Weights of a small transformer language model.
Size: 13 layers, width 160, 2 heads of 64, vocabulary 1291, 4.32M parameters.
Architecture: rotary positions, untied embeddings.
Training: a variant of Muon for these matrices, 131M tokens, 7978 steps.
MLP neurons of a small language model. Each row is named by its layer, matrix (gate and up: input weights; down: output weights) and neuron, and shows model dimensions 0-159. Each number is 500 + 25 x the weight over its row's rms, rounded and kept within 0 to 999. Numbers have three digits each. A neuron's up and down rows have the sign that makes its largest values positive.
After each neuron's rows, "fires after" lists the tokens most often just before its 100 highest values on Wikipedia text that the model never trained on.

L6.gate82:483485492528513493477488483465502502481544474508501505444536512519520510483518515461535441504514410472505451511533515483482497482465487503526499452496510495516468485474454509501527480462500501518511460449527515460475456520528522518493494500479489513480502509536503504490454495535545495541468524498501506498474517491496497470507504523493487460459466471543511476511554532506504505538510537512504495491475495510528493519521511526506467509477531480504500556535496491538511489484536516
L6.up82:477468473536521458460492504483528476507474476497507458513483424462539507491511492500500532482506507513510518541460519522483518452496488482515474517534429510515509514439544468506515499476517455477492509477520505497488529500526536476470562496461505486486464488531448492522506498474496520500508483537512497473519485502489531542476503518512510498483492490480529503523554472493474440514498505506465546497480469496544521529475469509494516512502472524501492512508469510508538509506485502
L6.down82:488463499518518463489511469499468486491492518554464510464491461492464498490529507472552513505495452484550443500531520504512484464507479511524472458483500508488526503512476500515497530501439504510535469491501521508488458522528509519476506461489460482541492555511496473478482477494543494546469475510511508517505550506492518502518473489485487516502472503552496490511508490500480482491466489530492542500495512528497513568463514483468516546469504504502491492524513456535513510571494507
fires after: " f", " S", "ain", " cap", " for", " F"

L6.gate189:486484531451460518540491506505541518500510520520512477526493502486494503493496500545497484445521511442502492491520525511523559577539473512476490453481511503498544479538495505488514502536534512465503503455525456480485506530521507452479469483520499511538469527477518557489473460467508480478497495474519479554501489523479492475468530525483491510475533454521483495455487500538486497512488469503463495533451500508489484483511489512483493519501520476476523507519518475530503517475509496
L6.up189:504487543497502498510508507505507505459544522514529506547527509467501521505511494581473504451502497474499512464493519502487475551521488520473519505488507446482532495465535502482489503520532524483474516480507491466544518501516529488464496506508458521473503500456517549521445551490523471475454486476511511524477493468536512500488557495523526482496496562521489490506544526521507504490445493485494456498525498481518554497546466511492483499478477499501494529504471502527486514509478500
L6.down189:495504520503501464479462512517522552489512491487432494541514520478513466489464496535475513461475513497494484504463556477490505492553510510507463520472507536541454499464500497458518493501537495494501469484517483520493495488464502534473491499572481518480480509518486478528491521478505455460482474499499502472463507491495541509458500507536501508511485547502515514534463513522544501533486522481472512545518494537463492560514494459488490510497494505499529533502501519554471478493509480
fires after: " (", "\"", " J", " R"

L8.gate120:518499510499477525474546497474501493476519496456456447510541514507518510482526473537569465501503465500504495547506467509491471498540542521468483485463510501436460491505484496508528508530517504498483470517524474513485517515459504471494508503507474472523504478498473546462451506525522545477532504553537504519531521514484506490492503494486538512485490495495496456502499508505510468455470486506519494502477484512533474536477491499482492536478456477510528467477446526467506501519547489
L8.up120:513481507474512502480493494508517464521512507528458454521483490463508541491506485512522488501492504508463515495527467565502479476528538531456545490470529496475470490513522484490500485529512543490497527505527474496465539504481536479514465490488486539494529458493469498483515538512533535515504513478513463507524473502503475504505526492468523526500469530479497515535513545577536449463482506474510531471543509480467500521492506485461474497511448471462503467500490547525496490489521493
L8.down120:488509453502515500516509463546511504502487482536501478539456522494490470448545509520492527535553471501524476487511486500517474468478499480486530486484484495506510504492463522507534542483483541523499525502554482450494525514487525502482555544551499526519493501534497436516477492517516523503466487514480499441468486537491486522509517492482476509487492501490548448479529471500500503504496562520470489482554519469523514497487498513498483502489512506481545472512465497469540512489490496
fires after: " v", " D", "oc", " V", " to", " C"

L7.gate30:496421517509527499499509525513488492543459499492475464493506479529475520529505543482522531500526490519520469516509494481530495456499457567533496489513489500504529486489522527445515474458521537517472488494482512489529559462509521449478515498494496551522505530502540510527488527525523465484492535509486455515524523539492519485544495466500497488481474533494489522471493473498536467519482521535495474488518431465496479521478526498505504489503476511492493473525510496517540493503491530
L7.up30:471482487516547495484517514487486455502507462469507522516529517512499528501504544488484487546545488489501472486522486493492493494489464540515441516494495514486502503468547526522513468538511493500462515510502524480475507508481484520500508523499464490478521433514481512509551482486549474520491525478488484496494541477552520486524478483519526495493534517499508547529498479469529523511524494484521499493511521438447441516532540512464500498509550509502512507544482495566527481491492530
L7.down30:494493527494534499479483496428525470489450504536506500526490453498482562453469486491485494521514491490498537489518506517475497485529498572491499520502502526463479506490495477502499518467499504483520473454517504519505522457485522531501501493519488467519513493524522503483467494506507539543464538519488506497522531544487481489511500526523458476527506512530468466492528489511450499527494522510516437510517472516440464495538497506454468493510486498453508518517510471472514452481535486
fires after: " re", " in", "-", " inter", " P", " f"

L9.gate134:503515479529513452469522491470508493486519489496520489516525513497488511505497495475474532504522496493493521500522526502537506498537485484467459484525472480507462483497537522525522445497500436503531515475550558504511482474547563481506510515512527487464479462474522467497547497484478512491497510550528516509489526484515536518446476509476459504530526484500539487514500455498483503508498525530478474527535501467476505461479469522543478533491538501505508531490535496529517488558518517
L9.up134:494472522489533471527508532532516473556522494540451507491511508472492506524523475465521473506504513515524569531528487472500512516500492543512489506493460450491489496518504498442449520516472453472472528484501531539491493517487504509480476547507517490523495517485477491494504477499485453496500475491471526494486465507462484471468506474491531515492501463544502490464518486461495556482478502567478470485495519479524518498492465501534516453524490523521495519476527487494521533538485472
L9.down134:463495494541471532482514516504509506512493497493517482461494515490487450489470498492499503490512519536517513506480526469446487509510481470471516480482455504526472499526517467480503493534479495505537495511521500519551489488489529505534485512543420467490527524479554500514505509515503498533485492512476541513476483482545526508519561510520479523510515508503506467517523471494469498531531478471503519489514478502449547479529482496454537471475533472488496494521456534510438475472509451
fires after: " g", "ak", "av", " c", " h", " G"

L7.gate207:494502477523497538506477487500533501501458489517511487526483494513518492540490498471510467468551495510568507494507485515501527534509540501453527439502461494514476485498463490498491539527503534506560497473485519499519570524503512528468513519509485553493472469503463496472491497519483490516540538502501527491517499485520497512524476508475506501476487472481492501460512554486507467465500468477507556493502548472513512501456509455485503491500462530505503507472476536460455475536490470
L7.up207:495474516449527504508477501513514523527474554539505499482535528477488466492500521528482494516500490551534499521519514500494504526538482486539505507507497486528534505489527463488506484513520530450547496506551495546516479476470494472552488526530491491508521496494488505473519558496500542465510529501537485495458497498494521470526489486530511527520505510490535558504490535492537464484495495509513503490485502541499525513462525457518542518501458520491544495490456549468507464457477471
L7.down207:505512470535513508500464494516509525510492487543482513507480513494488483480507497478529523496492491504507457480499438544486497491456501515457483538516469522476474464539519510509489498457524516469478500498443493508517523480498539463468493503546476490539523522518443490481560451504489501485475512511466472467459492527473500435487531512522514524504473527485550490524471492481504510498509487496476475447529511488484503479479487496546491524477508503453500494506498495496496524490459430
fires after: ".", "st", "\n", "A", "H", " A"

L7.gate390:489487528478507502495486576540502543475460534488495514493514495473503537489479509516479494472489509512461463477491465508491455520524493505472451496469498477515490534522507498496479519488503515484467464502501500507424486526493491516545531508531471495502456537519520504483544556502521514504474440446501471503505445504463484458529523543497512535532493480471477486506503495518476474469529497505506529484503502468533534513498477502510507436507526471495508534491508517498513529487511491
L7.up390:503466475477484523518509507486518531539498521537450496489478502514540530458527525499483500500515520496461507516475539504473432479498453520504495473511502490502454508499480485446559505496469520470476441496512462487486503498497466526532570471488492505512448550505485534496517457511487483485513484518493487519474454517513472504523503511449484490537488503501519529515473493502498493515529493500458492510504512486483482497526532539535502503502490442454477492492511475505478479505454527
L7.down390:535495494490475461490489457536460486475549536474510486494466510548519492515532501472524500476501504506507501514514486530512486489492529505498515538486484548487512480496477496495512498538526491522461469465499506482525508502460528522461454488528514498519515497442472532518485467527528456448491493540479530500503550430481528520534506513533485499478540512507510472529519495470525537471485530510516501481486473438497490494529526475507514554485517474504470497465486532540489499503502511
fires after: " P", " G", " I", "ec", " p", " E"

L8.gate279:497511511530494497459445476478515510537501528496495515503481482505490498507499470481500486489568498535518502491511521473512499490464505514518501464535536520471506468522520516483497505479481497494500556526466509491457510568461501518458514492511541535499475504511470554490483510471498512519511533558474474505467493499526506493507510484512466489449481527517507444480465492490451507514500500576455513507509516519506499469471500482523518533492529501489483539543506510531492508549509548
L8.up279:531524491512513498510453484487485532556459527486508529500549496503503523473433501456518507517486523515499526486514452524494513519481529490491466504508496516506506550457511534531482514500476470509574488470543491497535542516483458505534445475526504512519483511512502485547495495511445473533546478508516446476500507501499527535518490488508507516521486490483507466503499480486473527515516511532505562516519516508526508467476482486539522472449495505498498477510520508509514507522473518
L8.down279:509498489490494514530526507542531494485499476485505459489489513499506497524484496504517499544482505478498513461501552506521490505496579510522489480457511514522518540509457471527465504470498511531505479461512494487492510490487490509480505493456471494438496516512502513504476538479550472441486480508538513523503504471523577547462512537517477545504502505508507493494524491528491463455478468487468530522490435482455489501508520519523505490521491532500509514515480526482550458480487523
fires after: "i", "o", "il", " m", "a", "m"

L9.gate421:502493551504508521466497479492504498491521452489459527473482516537561532439506497474495513517513493494484466503516473485507505489529557559487488485491537485527518514571497517487487504497482523471481508497502495521445514490484529507474498489490479515435492530476500490468497489488506485535492516493524471491460473513467468483542440559512485533513473527515499505538463520508518496485495497524493464508486488511495497539477449518511504484480491481504497532437497512511523507510553515
L9.up421:495540474488537495510538504501496503479544499489459468518476496528491508506523479509477425492515484454516505521524460528515509539475478497498512482502503498522494499527512514507492506462477517495497503525559445499521454502488504522506434499459467501510495508493502512523487502469512519496508442542499530523483461492517506529510480484509478514508531534522526538480483476497522533510447511479518471525483520520490499491511469535499554511435486505507489467482448533538500531552527498
L9.down421:496516486451524515456521520553526488531489445492504514490502460502501495506553506521482484482489501539468467504453487488546493489515520503490506517513481455500480481516514496509489456494460495445477519463474513504484533556492463466494467478514505485521490476502532487499511489476469493524496470514499532464457513494510472461501512540502490511488490499475527468454522542464507504518473509497470518493508480530532492537456482506431554502487452481521510479495512474532519496530515472
fires after: " J", " T", " t", " N", " P", " K"

L7.gate337:492517510522537513460433499478475516513539479489509503484505437524557525483501530497474504461492452448555518491543463497499523496503542489499501469462485470538486545460477474486497470474470513551482480500537516486475501488475540472531475503532533503477483483476494495464464484498530469503503502514502472553500486501529521490510502531488521467490506508525512499512513512490541547436530475498507507474505514531498548508528505481499501506505513491549485495490494520486522495512499476
L7.up337:466518505515522510504451481504465524534516511462508500489529495529467542474493509517490538503541476511532502461528502508506480487516534447496477489502508460559523500494519501465481478499466483504525498489498510493467506468469515477504485528515543468478468475483483515455498505495474491512514512504548449473502525506496540526523510479479530471503538511522498523554538530521567560450467480479491479462504512507488559501510490455519497520484465505504496498490512519512496537513526474
L7.down337:496500473477485460527487468513500505512423466505480499465500510491464461521518517479489518485482522524514533535457484409519447533483499475517502492510475481514480484467484507514484500523487510508471474506484495481519506503476492480487493527533542482514471509452478479455503458484476490523486494509560530484514545491525504475466499463492472506511519487528516460515487492515507510467478495507472547467531526495469508493514467437501462500532454515480520499530488481508500513504516462
fires after: " P", " J", " w", " sp", "H", " g"

L9.gate431:510543502454496519474521484492461463498471523480530518492516484481535499444493518537532461507508507521524492498491461517499501468542476472520522517546530510501520524540504477498520495518480507502538502506500494482464481479487470490498480489518525526482467530531526504485448471488559482492504497509510498482464518481531506548545524474476466517444506537491499503477566512525519495507504472478476543469505541468496451514481472511473517497505519503522555498503475505492466445480494492
L9.up431:511503498557508521465521449479537519519493473499502517541475490503525477489497524468539457509552467481518518462497503516501474496512542502498496476490519473551473486454525530471516502515459487474497494478561496466497460510485526526517492512470495498506474489488497492527501491529488534511492500522518433498538502464519504507503520468520469530458517513482542511533522560507515536473516524552515499473491529470512486502490530480535518533529471534488465525460512516502498499529482519
L9.down431:508526516534488500524474499516515492500495527500449552521502495496498483497553528481491482495517536477495526501501504493484519503453514525474461501498514475524527510479485490507505443480533521470507476475532471491504520492490512466501513518499462497549543461473451518532496506502487498493480488531469553505519518523495497523472448463485501465527497509495490477525512454524502486516476506501480527559500574504476526500479504518481524468529485543461452486527507498479540461523438513
fires after: "a", "ic", "e", "i", "or", "ri"

L8.gate357:507476514531525515494481512539504507499452496492510509450489503470465481551532511469524469487509520449507475518534545496464496538510489516510501485491456516509510577481480517481553466523494482527484433516486497516469512541531458499468471547481469500504520520494487492479539466514549465531498494512529520476463519509501529508516507524505480501445501500490503493485473544520517488525487550483533483522497492467545505523492510539492540511486513511505483512501477495490482472506516470
L8.up357:481455482475545504490493510451508504469469486495519521511522500492462505481560532504472494508493458488480520491512510514503484498482443485499498500481465503468461501485490525502546471446460478504480501494487525521501506532519524495444535512532527518530491499476447488546474527520514498517480517526470539485454514442482495493521506511478491500468491520518541532491470511478488513490477467505476490540502462471530479493542499535486533475512527521457490509467466506489517475562512480
L8.down357:479522474512499543558547516462465494510460506526452513512500470511501491517471525497515498490475518478488484510501466483482499512508500524469494521526489502462542512508502485477482509500520475441518474456516498488483467457529472537523486463547457520546523514501502454495499487486521569460489450496498524504514539512464502472500501482507520505446523466546521545474521483468510541528483486524510461509527513486500498521503503528529492516463494490477509469490518473502497540485477522
fires after: " R", " r", " Pre", " P", " S", " re"

L9.gate86:496501518507528466505508515549512493462505503484479455511499537514530531519442511494497512506489477537461498482505505474498485489507507496450540501461488554511535519521480518542495530528501479510478485483523534483503474495482464534506503508497506527465512477510529542521491498492509460519487474546489494467521474518562521546521528507489529507521522525560495516481502529513529493437461507495504519484454487491474512478470482535480466549482520527540478477482494496505501492499508571
L9.up86:499498486522535508493527516528531522515450529520506472480509457520475497483469484501475509494505505451505487506527515496505516498511515527486476510465479524518440432520485535523501506495517548469531517523510484465527453473549500462498480510491505483478515492496471490519483506463514455502519485474512516476469439545538501494481499497463460473542510506519500538508471475471479481471489508533497521499519467507563466471483456507506547489475510488502452525511475515475489532536505513
L9.down86:491516500474476515483510491513491514435528526485522481525468512464517507477481507543510498480518492522486485521515458461504484508521500532499518529496521508509437477497510514539473465503531491486514505516535499521516468542497468487472507502509495485461523556512482546497469460493490483502509502468533496498518513535507532479553503513506459533512452452522456498429521509491489453507520508512564508527518523517458456505483450513473484515491509484491528487485492456514483501473477476
fires after: " d", " w", " K", " D", " b", " st"

L7.gate386:478500509489541434491491519512494522504482473485485476532522545521490493490463484492508457487497506507504514463497498492514524479496514485473504458497503462551516507453527508505521472523476576462472504451535518475504500513497510511517490509511521533530539517522493516505523493511453513497504507516488492559504530445452531500533498504525456507516496483460493505510515525484455473520455515527471516478467480499530478517461505475524503533454529510476539484495489501562526507497494464
L7.up386:470505535497478508496499497526474485446500496505468464544503511521524533487515531462464488499462488493517517444496491526492491462537524508517504469483509499482523504533473504493510522506527509484475478456499563465542501506515523475472491513498469481529442508525497489493472517487524533499456529495530520522441510438499498506502479524502495493478486463545475502485518516500528511463457550457499526512530505482466531558475459539495539519470481528506485485473485487507519509503495486
L7.down386:471509469515461550495516489503437486490491488496488511478475482477514497507541498504505497501521501473482460505520489442484490497517516501504513511493531496440486524494468510527515488451499485480462518523487495513506495471496501482446478480493496504403504541490504467496460489513495449489491484532537487499456491534490494552501493548543492520480507516484523483502505468454546493509461515508546494479516550475501546534490478469507543479521470520510467491491467508476489511508482503
fires after: " J", "ober", " Ed", " R", " John"

L7.gate191:512471527503518488527533521498518480470484520515513522478516453502495519517481516499536496510505520492538515461524502497497435513502490545517465464539489500473487488500522458535502525476505530526517517530518488533489497545514497524532533508496490505438487481475495539499511502499556466475448494521491478485517514510492484522503489498487532489485474523490467477508489507508463503538540469515500542472521495525539475512506497499460468551562471437502540463478509555467506483496506473
L7.up191:489453500461508489521442485511492506472518496513472503485508500510471482506523501507486476538473498488446473523535497505519488496554497500509526474475517503478491553535476468542533482483481537517510535523494492490517482521512498507540519491523502489478537483527522503484507536509536527506482452467513494474511465471507508477498510499515518497459470536489479487498474507512452520550532508487541468477541493456482496514484443540481514515453530443455498489487518543490527498500449528
L7.down191:525501464480535484491510465510490499504522473504507488503533456481447461487495494522485516521469481495509470518474491528512477492529518479454509480536512509479448504545466480508498505536512501527524509561507481531498465506476464517551514515547485507498478509527511486534498516502510507485493494525482476505532532467475481509515541500478503488481528489516518522502490499533531490527512458478477490445501520446510517524489445554501479491525539438483535478504454482498513458477506450
fires after: " M", " C", " Mon", " v", " Mar", " m"

L8.gate90:479484508494509476475484529499513541491496504473488410512514482497516544505476480509458539496492494487474496478498563479463514538506523492440494522479523467440526502489449497497514489517485497520489492520519497553519503451496476539522516526510470500498509476520495508508501536468442460474479514491511494491482478516503537512450486514497508514510536555498501500525461516485527467500506523502514498547512488463478475532463485501479466520499484533493481522448469509517490506529487534
L8.up90:468496553501473518482455510542459525477483538475501497459481512483490547523477469525484501526564469560535502502505494510481457490535476507517529508475480490478490501491508523512501499487492513506488528506488507456507499475505493498544522504421491467455534478482441484456465508499535460483533512528460477507495509496506496519527491450512494504532504512506527480531514473494539495501498510475482454485530513485463473496463518521532470509489480494520470490509509469453501482504488519
L8.down90:491468545489523513498502503520492481517441513498500497506516473474538496513467472540524539511501515512513491498544460497552511510539498488562536493492526479485524453510502519480485528510518469449494490489480500500494494532504479503500508497514483512473500488503513481495518481484516517521510521501480543549504523483511564532489500510549528450480496501519536465538510473488472497508481492504527464496520450497492466540477558510516532556482490465518518481562505456525504504456516493
fires after: " D", " Cent", " K", " W", "D", " cent"

L9.gate71:473455544505511469441522465563455501499504540499499493498512508493480487531496507506474495527500496525467495517473539457504444487557513522443518482498480494517493492497504502502477496475518509544482547511517459524482466510537501529532483532546518518522470521502557540523500505474485520489537496504494500529531512491485477505492526518501482516535542509523488462509494457443513545455466499486472502484477505456490472516507513541494471511504491484451493513504507506502474522504500503
L9.up71:498484468521461490493471487519495501527515527461540524505520456501500454463536505463491488498531506485485498473531530500487497497524501523474463491523551505477504471529515543488493504493469523489531508499491485485485485555489510488542525489494548498468463481478512508501506484447473493474537496489514526448477410458445492498504500517508498493506533474489531509502440505474494489458527517472474503503492510455530474493512510461497491522526484468470510504460529481511501521498453481
L9.down71:486540486494523463469527498494522492501511476488509511506507488502481509503522476455564479485525494539506497476466469486503513499513455481509522499435500509521475478483447507531503464490535498500527500498492471528491481509502501492519521464549471472486489506494504461488465482461471481520513490505471489556478555497531536509487495505489494490490487543530469456480489464499502499527533517532476518498541559509479508451504475511458478513529482513489552472524490535467434520504521517
fires after: " G", " Th", " g", " p", " y", "h"

L7.gate21:499501525489521493503497512464444499517511469493447507534485513509481482501518476541470508530490527522486496446511501479442539497496520497493513529503514506461507488522530497508502480506535497473480490488497525519477498447472496515468504530483515523489476471467517518501487504491494564495503529523515502458458479500524492464455477494490495525506443543471499438465464530498531478566516479494458514477481467500534496496494493513522484476509474449512515534509497483490526498535495570
L7.up21:514515536522536474484464531522506496474501457514444449520559505503463434489525469502477489536474494494483473464512542477506532514522523519464490517499489498492540503492478492532443506473572504497475516469527540509488503461471547499517492501498522503501531468407504496495479513479467523511504542541472487503485506457489463506504507486504519524540508495471480481456502494514493515518479508503457490506485502484513502478502488511489487498500500490486537493510473478504500474489485539
L7.down21:475482464502450468529513464452472460523514472497486526491477526502507473511541496484475514479513482478480506503532506492501499473493505480510483576481497508502507516499467521454480509527507477510469474508491496470544518495511515518475528483520478463427510541515519500510463496561497462450485469505491529500493510457467499468494488533469479490478529489501496441515497514509483499448480496496485479468525490553532533474495484523467497497494468514488504555467478476498493517503465472
fires after: " V", "v", " v", " H", "V", " m"

L6.gate316:498485512490490446484512504526516542475533471504493464476517529538532474531523508483485498505494504492519491508542487455533483509520497534468493480550494473528505534488509477484531522494522534524484551541513512481510505494522505509515498519518521427479513453451526528504468497474483513507502492461506485490506509517549519475482446434516512491491503498537481482475488463476488525510483522508491488478509478470528479446495509526497503494526511456461479561453497489539471516518474490
L6.up316:489498503465554467504538532508536502490472532487515502520461503501513521484546515484478425493480508494543494457516504538490489510520502480538527498473482530510484526488522481461556528483499501487497497525516481504511500437477443475513545491472506525533497506464525509522513548472478497509469470512523494528490497500494534482461494479515485521492522510528497538517457524521536506525522519476477503491483513500509531504484479482569532537543497506558504495501508490513516485494446502
L6.down316:524505494476485488502540471525462505528526481508511453511493527480495473507486508471437506499515509457472473494501505485515461483482487547489510463532503504497507528506482452509538539486508528516425499510526485539483502459510476497477500520528501494519484499499536515526495488477505535476447521527516488503575505490510497439479467458465538468502495508486483499480481499474491479482499533517507565486469485527508497499499500482482505518473486494552481503528444469550505502504534493
fires after: " M", " Sw", "k", "A"

L7.gate387:499467507447539496479429480537533476498532490471500496485474483505484486534511517481498486493502552528506486522516487475480537481502497558470503509497476522504529451539512472534494467493509523513464524514490569483474511495476504537487453484518508501525488521487497510507469485538504532523516508488485505500540505494475461504487473509501503529528501495486477439472540482511493512514502514535503507482474514497555471488479528544512433521504485555507485499472461527552501494521491492
L7.up387:483496515513525513504471511501508534508427486506511480452474510492540515494507516473469489515479497571517506492462482501473522533467503476548501486559463536480502536501511510524495512505535472541485495490477517475524509533473497504510476539512501498496440492500529522522515472519535529534478529525467490517473494460472484510500502529505563530507507472492498497500515503432471509517518486526508510483486481460481453480487512509502459491551492492515484527462460492470537477495479483
L7.down387:504548506528478521509481531516529555470461528493477430476498493525547516510490451491536513499467511494475506502476506457509527515514513464507470471493519535476537546512497484511498518490506485495528501480492450495513528538494521472502507508477498511475447495483511489502479516485469516473482512434513510485470517471541472535486538487494489496469488523485556540519494538473503460490501494479508541511512487491464494525486498457502478451507489546529525532515476522452483486498480514
fires after: "oc", " m", "em", "om", "or", "m"

L5.gate353:465543541520456494489476516514453469492530517476519474532528496482517509496486536476490463493477487518533481504525487503494523454516546459524461446534501427528508490508525508499472528475496503467478501482524491528502526474508524499482517501503481533496538519487459487501465489480500495556539578502497521539470511504490484461512492446476522467473488477527479497520516474489444532550490507496460516508512505516494510518492483521530522508492501494536493490480531513508487521517522505
L5.up353:503521530534457499465477498506439486457497506475542460518542490493506496490506483481483463490497483476508494511494499519494518459533537470494457488487486439528525527491514517483452543476506488488461472480544510524474484485518497482469541515542464516496515503496452478458480511471507520546523563492502520487496501509506517446515476453502538451470464502495467473530493471498485495495515498524460510516494498507516491528466466506510528501474497497541500515469516476519484517545506492
L5.down353:528475508537529499510516482511436482480514508509511527489491487540520486517513516505471472509484588511466508504501502473485488433513491554516466495536464504492454495474490486505544503494520517454483494480494535507515508522493531493488489510521525505456522528509509478476541507479520469476513495430457516461484516455492459511520454485552515508501487518526485439461495507510506497507496503489482484528469536491456471522521492513463506485501520465510485516471533490513488507507476486
fires after: " s", " a", " P", " A", "em", ")"

L7.gate334:524484502467465531488447501518504457486470468496515521496504513481553537480500515498484507465505476458515499512540501490507510518484512523432571497490502511461454465507478492512511500455472511531515524500484510556490471494520522484561523485522527500489447517516478510484506533504499487511539520475510482525485512496496487525544465542473540504482507500521510493495489539456516507500499469482527488506503500449519524480492469495538486486506505476455532478547510485504547515456502532
L7.up334:538492488454482506495485519542508498560489566523515500457500485414476509516483461479448463487510535479492525494512525470527513528565504499470514522494505498485485510495498533494485491479511487452485510467505472492517483533495488491511522494467501491510478481515479573498488494513514560514498519470482508504479512498490489525493488487518498503513553527509505488501531479543499493545473524488502498472526466513484469455526498468547486535490454464491528526507490518503495458493510478
L7.down334:496518524459504497528519491528520534520439499518484548509510494493498506503496461474464429464471498496496456501501474475489495496502490563454469513503479484510476503486505532512491488474461505546511520529492491542492494482472468494497464499527462510511559503531512560492526466497473481472482472506491448486462524522491503504452494501521518528440514478495525496474511515497486499439494462473487453505507469463504524494524522475502466482513492526479500502517515485491482494493461468
fires after: " O", " —", ".", " D", "A", "D"

L9.gate131:457477472500531509516483495503513488459474504413530547508544521524524490467486523497445507523463519497476471475526532488500517498516437452499495472494505475497550529492498467479507508448481462478491480487480478487473484521488523487514515503501503472507501469517549517486530533470570518501471479525490543449525518499474511516543508507502501508523484492523515475472490556487529499497510482489513498478542502525488516468464527490499486490513461488481486488524493466466483513487492511
L9.up131:465455502516485514497492506464474462488512472465499463471454460492513513453481528481510497508480464479476513453550488493484499486511486478503493491475444486511511463483500453474496508486518485507468472515549465514473526505501548478477498452504525487495501501490480468516507503522549496515528501514508481490517471466495457466485517522520465487461484490514473546481464493451486503532520489478515553527504497481500542501521482510533529481488466471530458512504544515521498500468445469
L9.down131:432510458520501471533458494505452509494484521485541499488455453546488475485518548509541502503477504488509516464496502536465510519458505524550507533444482509498526520478460472472506478511528498529506485520507511519526521497520535480485494460502510497556449511487528520529497524512493464504495540519494560550511553483497471459484520497511478492480517468490515487520499537502466494458493515476521493526495505502487520498480484505489441497489516505469516478508532486517486476486488500
fires after: " s", " S", "s", "3", " al", " f"

L9.gate438:493528446551475488493484521513502447486507451505516520527532479485475501470537484508464470477492565515545549472532456528498513489517496511456487459521507492498493528544476513514492499502486468525484501480496456510525515508493470513500501477519530505487456526463542456509483534532500491501468526495528517514517527529513453499476545453501502504510467551537476527526463506456487511512481496472520479472513525476525477499520458484471485491520496501504497491508520529478483486517504538
L9.up438:473507548465503550570468530528523477503525494485544516490518510485495424462513522500508500486507512446508505516460512558490537512510461541495506500554481489485460520503482530489489476480465490520486484499490490517532499495477471530532498505510499504482478474467458506484491476516516529464527554499549462479512500521490500526490522492499499481512491538507512521515461515455507460467504529479483499475503491501533501521524470534508498480531498497513465500467473485497543537542484485
L9.down438:565461503472520525527484446484485440526486483497542486507465504493501504504525475509480500504480484503500501490484468471505497544539503486530464545492501495498486522508520487515473525517499485517458520490519510520464551471506507490529487504530496481459432526534523502445508483519475476493491505483477491502462520507491483494506497450473518538511481523536484504482501479494488542530498461528519505522455501545491425497517493515459495515512541508530507446493485517480482538528513490
fires after: "T", " f", " sup", "em", " A", "ac"

L9.gate393:451520525508459535541479515515466512443513488493492483475511494450529492465494456525508465533513477485462495476494528483463503483494461535495498496503496517491501493501467469464489511485499480502510485460507485543487487483484498495494493502475521502491469528474485524511498513486479542537482537542478552499529504489520486503490490506512516509465424472523527493492463519598517435462482541503506513472488494497554495485516500512512468492514487483513508518540529499476514512497514523
L9.up393:515538510478440511459541492512497527449478493492471493517552538503509462494521554505556526486507484471448465529528470487522472526487480490462495475497497507508470486487507514502524506531491497493500517507469536511507500453522528543501481490516443507506494468524508509482501520509466538476515537500468531479508475481497460492501496479531536481467508511570538524503529491528488509468515526500463507524477518540497473495507499517458516494497483490503466463479497537495456483465468498
L9.down393:502496516498480495501501500529499484517471473543474531480475501503518455516533458498524504472531472475546536519501531512520484506499488489513512543449501487484475474449517487479474484543512471557551465521482500495496494523474553488510506492519479507502526496526502509507456482489491544457505491491500495509448461491496502506542538466516506487517503487518537528483546500464478555469509428481454488511517498528496484476510495481521455494539525503465480498502517519558500498515503474
fires after: " V", " v", " w", " re", " S", " le"

L8.gate174:458475525496467486524482520472520544556462512493506502511491515530499483545538532494459503508517545492495503481502460498497480504490491527460525499536531535498461529505502511525501492489517477434459480500514469528457493499502508515501481515477512547473516486495509451474515503463522502463506496553512517509513493501470512468535508496521505504507486490533546486477509513520540527524527516527562521513508467475456466528507540537482511527500537505468538498515487508471516556500526522
L8.up174:542493526521541476504557506468481486497529455512513512495530472502468528542509499521465561491494480481520564513499503462475536486518479493524519506459504492474498538495532514529506480450471450511472469484522492480508499455513499486535481501500467497513518488451476536530542464481495488546538443538508531481478523504489504520522498481505529508505467513463511522545505528503504498487537468529465511501472528502497503518505490514510479500477490502453508527537503477505489512503450484
L8.down174:485503531458489511505515469552475510518461463551481492506531509484528506481533511492464484459529484511504550509465523491534503495516505492511524491516538498486468499483534513495500509537495481528465518534506490528476512521505559480476473519499523519525513480534549515461490506494516495465485469501472530486486561503459481506466522522522530486509544480550534480488492476525496512482475580524533485518464509467517523496495479479491516457490487506502486544525484519518485554512499514
fires after: "ers", " s", " S", "k", "os", "ot"